{
  "warmup_steps": 309,
  "seq_len": 512,
  "doc_mask": true
}
MLP neurons of a small language model. Each row is named by its layer, matrix (down: output weights) and neuron, and shows model dimensions 224-287. Each number is 50 + 15 x the weight over its row's rms, rounded and kept within 0 to 99. A neuron's up and down rows have the sign that makes its largest values positive.
After each neuron's rows, "raises" lists the tokens whose logits its output raises most directly, leaving later layers aside.

L2.down473:40 46 19 54 53 39 47 49 57 81 45 56 48 66 51 29 40 39 39 36 46 69 54 66 65 48 25 73 29 48 61 29 25 39 59 44 52 35 30 52 67 32 58 62 48 43 80 62 71 28 45 59 35 59 66 71 46 50 33 58 27 74 39 36
raises: ".", "\n", " to", " and", ","

L8.down889:48 52 24 37 39 30 36 43 55 60 30 73 20 51 52 53 36 56 54 60 62 45 70 43 40 37 42 42 54 76 50 57 49 50 46 66 45 68 59 62 53 47 48 58 72 14 65 52 42 31 62 52 45 45 25 61 34 52 64 63 33 47 47 37
raises: ",", " (", "-", "\n", " the"

L8.down750:31 30 65 52 31 42 57 55 56 50 43 71 28 45 50 33 47 64 77 51 53 61 76 65 32 54 34 50 33 62 23 66 15 66 19 43 61 47 46 26 65 40 35 83 60 42 43 41 48 56 57 42 32 34 55 68 41 53 37 33 55 52 49 58
raises: ",", " of", " in", " to", ":"

L2.down285:21 58 49 59 76 55 53 42 64 24 52 59 68 14 60 32 54 55 28 24 59 48 32 67 59 65 20 70 43 57 67 62 53 63 39 53 61 60 61 49 60 50 43 45 54 50 72 73 75 67 52 82 45 46 22 39 46 52 58 53 65 67 47 76
raises: " ", "-", "\n", " (", ","

L2.down726:58 48 49 44 48 65 62 28 64 47 80 62 59 18 44 51 30 32 42 47 38 77 45 81 56 59 20 75 11 52 48 36 65 53 64 58 63 40 55 64 50 40 52 50 59 56 67 53 69 52 21 87 44 48 35 75 62 33 42 70 53 65 20 49
raises: " ", "-", "\n", ".", "s"

L6.down519:43 48 68 53 42 43 79 70 77 14 59 61 72 65 42 35 49 31 52 72 31 48 54 22 51 46 41 68 46 50 44 55 31 51 66 65 63 30 62 36 66 48 61 61 21 74 43 59 76 50 70 68 55 57 69 65 68 73 40 41 33 45 60 46
raises: " and", " &", "/", " (", ","

L4.down185:45 26 72 65 59 58 72 77 37 33 54 40 45 56 70 54 32 46 75 93 50 65 78 63 27 57 41 61 43 64 40 41 46 61 54 32 54 49 41 49 54 51 75 74 63 66 71 49 62 58 22 99 80 43 55 82 55 51 43 52 61 57 81 47
raises: " and", " \"", "-", " (", "'"

L13.down678:66 64 40 51 47 51 64 70 44 57 53 56 69 54 37 36 65 49 57 52 56 58 36 55 32 53 47 34 42 58 31 55 31 21 31 46 42 57 35 74 33 09 33 71 52 21 52 34 64 39 48 69 47 52 25 38 53 36 53 43 37 80 71 60
raises: "ated", "ed", "aged", "ried", "ability"

L8.down441:65 52 47 49 54 49 45 40 82 36 62 50 59 51 78 38 52 58 58 60 52 61 60 54 44 50 29 40 10 58 42 56 25 31 29 57 61 61 54 44 30 47 47 54 41 51 65 38 55 49 76 76 68 56 48 65 62 67 40 22 16 47 34 58
raises: " ", " (", " of", " A", ","

L4.down449:60 39 79 61 62 39 51 15 45 37 55 51 50 43 45 48 28 26 52 64 39 71 46 54 48 55 34 75 20 35 35 51 17 26 58 68 75 54 58 44 59 43 76 63 39 79 71 50 68 60 49 99 30 64 46 91 56 61 56 52 26 33 62 36
raises: ",", " of", ".", "s", " ("

L2.down708:62 50 62 37 58 66 81 36 51 39 41 42 79 45 63 32 41 40 48 86 55 40 52 66 40 54 26 61 51 45 39 74 48 44 30 63 40 73 53 45 29 30 67 46 73 54 46 67 55 60 33 84 50 42 52 36 40 19 72 16 68 65 50 72
raises: "\n", ".", " and", ",", ";"

L8.down630:27 45 23 17 41 39 43 21 58 58 33 43 22 54 44 51 29 19 56 40 62 64 73 67 28 44 68 44 47 53 46 75 32 35 42 58 39 55 54 54 70 34 46 49 68 66 53 76 60 55 73 84 69 36 52 74 16 65 56 47 35 45 25 69
raises: ",", " (", " ", " and", "."

L2.down296:47 32 78 55 40 28 44 37 53 51 40 40 78 52 57 23 46 51 65 62 46 47 94 79 35 51 33 57 34 58 32 42 42 34 48 35 42 76 34 68 28 30 84 46 65 74 52 41 40 71 48 39 28 16 39 81 64 33 47 48 46 55 44 20
raises: " and", " of", "-", ",", "."

L4.down37:60 55 58 52 52 40 67 55 56 49 24 56 45 39 70 42 37 73 81 47 48 47 48 33 45 67 35 58 45 28 77 41 24 48 64 47 50 34 60 43 57 31 57 58 39 78 58 35 65 72 73 99 63 65 49 78 34 40 44 49 72 47 59 53
raises: "-", "'", ",", " and", "s"

L6.down1195:67 39 32 65 53 40 56 33 74 52 45 58 56 50 50 35 29 41 47 55 29 76 88 50 57 60 45 38 27 31 38 73 27 83 73 51 53 64 62 38 43 57 58 37 67 69 94 44 60 81 59 34 60 59 39 37 52 45 36 42 29 37 49 31
raises: ",", " in", " and", " ", " \""

L6.down794:41 65 38 60 55 35 40 43 51 53 65 70 51 52 55 49 46 53 63 49 58 51 61 51 33 63 46 36 48 34 60 53 30 29 46 57 56 44 52 48 54 27 66 89 45 37 65 53 45 29 46 81 41 34 52 65 39 52 55 56 27 53 41 45
raises: ",", " in", " to", " and", " or"

L13.down686:32 45 65 39 60 56 60 41 69 40 41 98 52 45 60 36 44 58 65 56 36 58 51 64 53 57 38 44 48 31 46 34 31 65 46 45 60 67 21 50 53 42 78 65 10 45 52 45 70 41 63 61 74 41 95 78 63 23 39 42 64 52 65 37
raises: " County", " and", " to", " ", " ("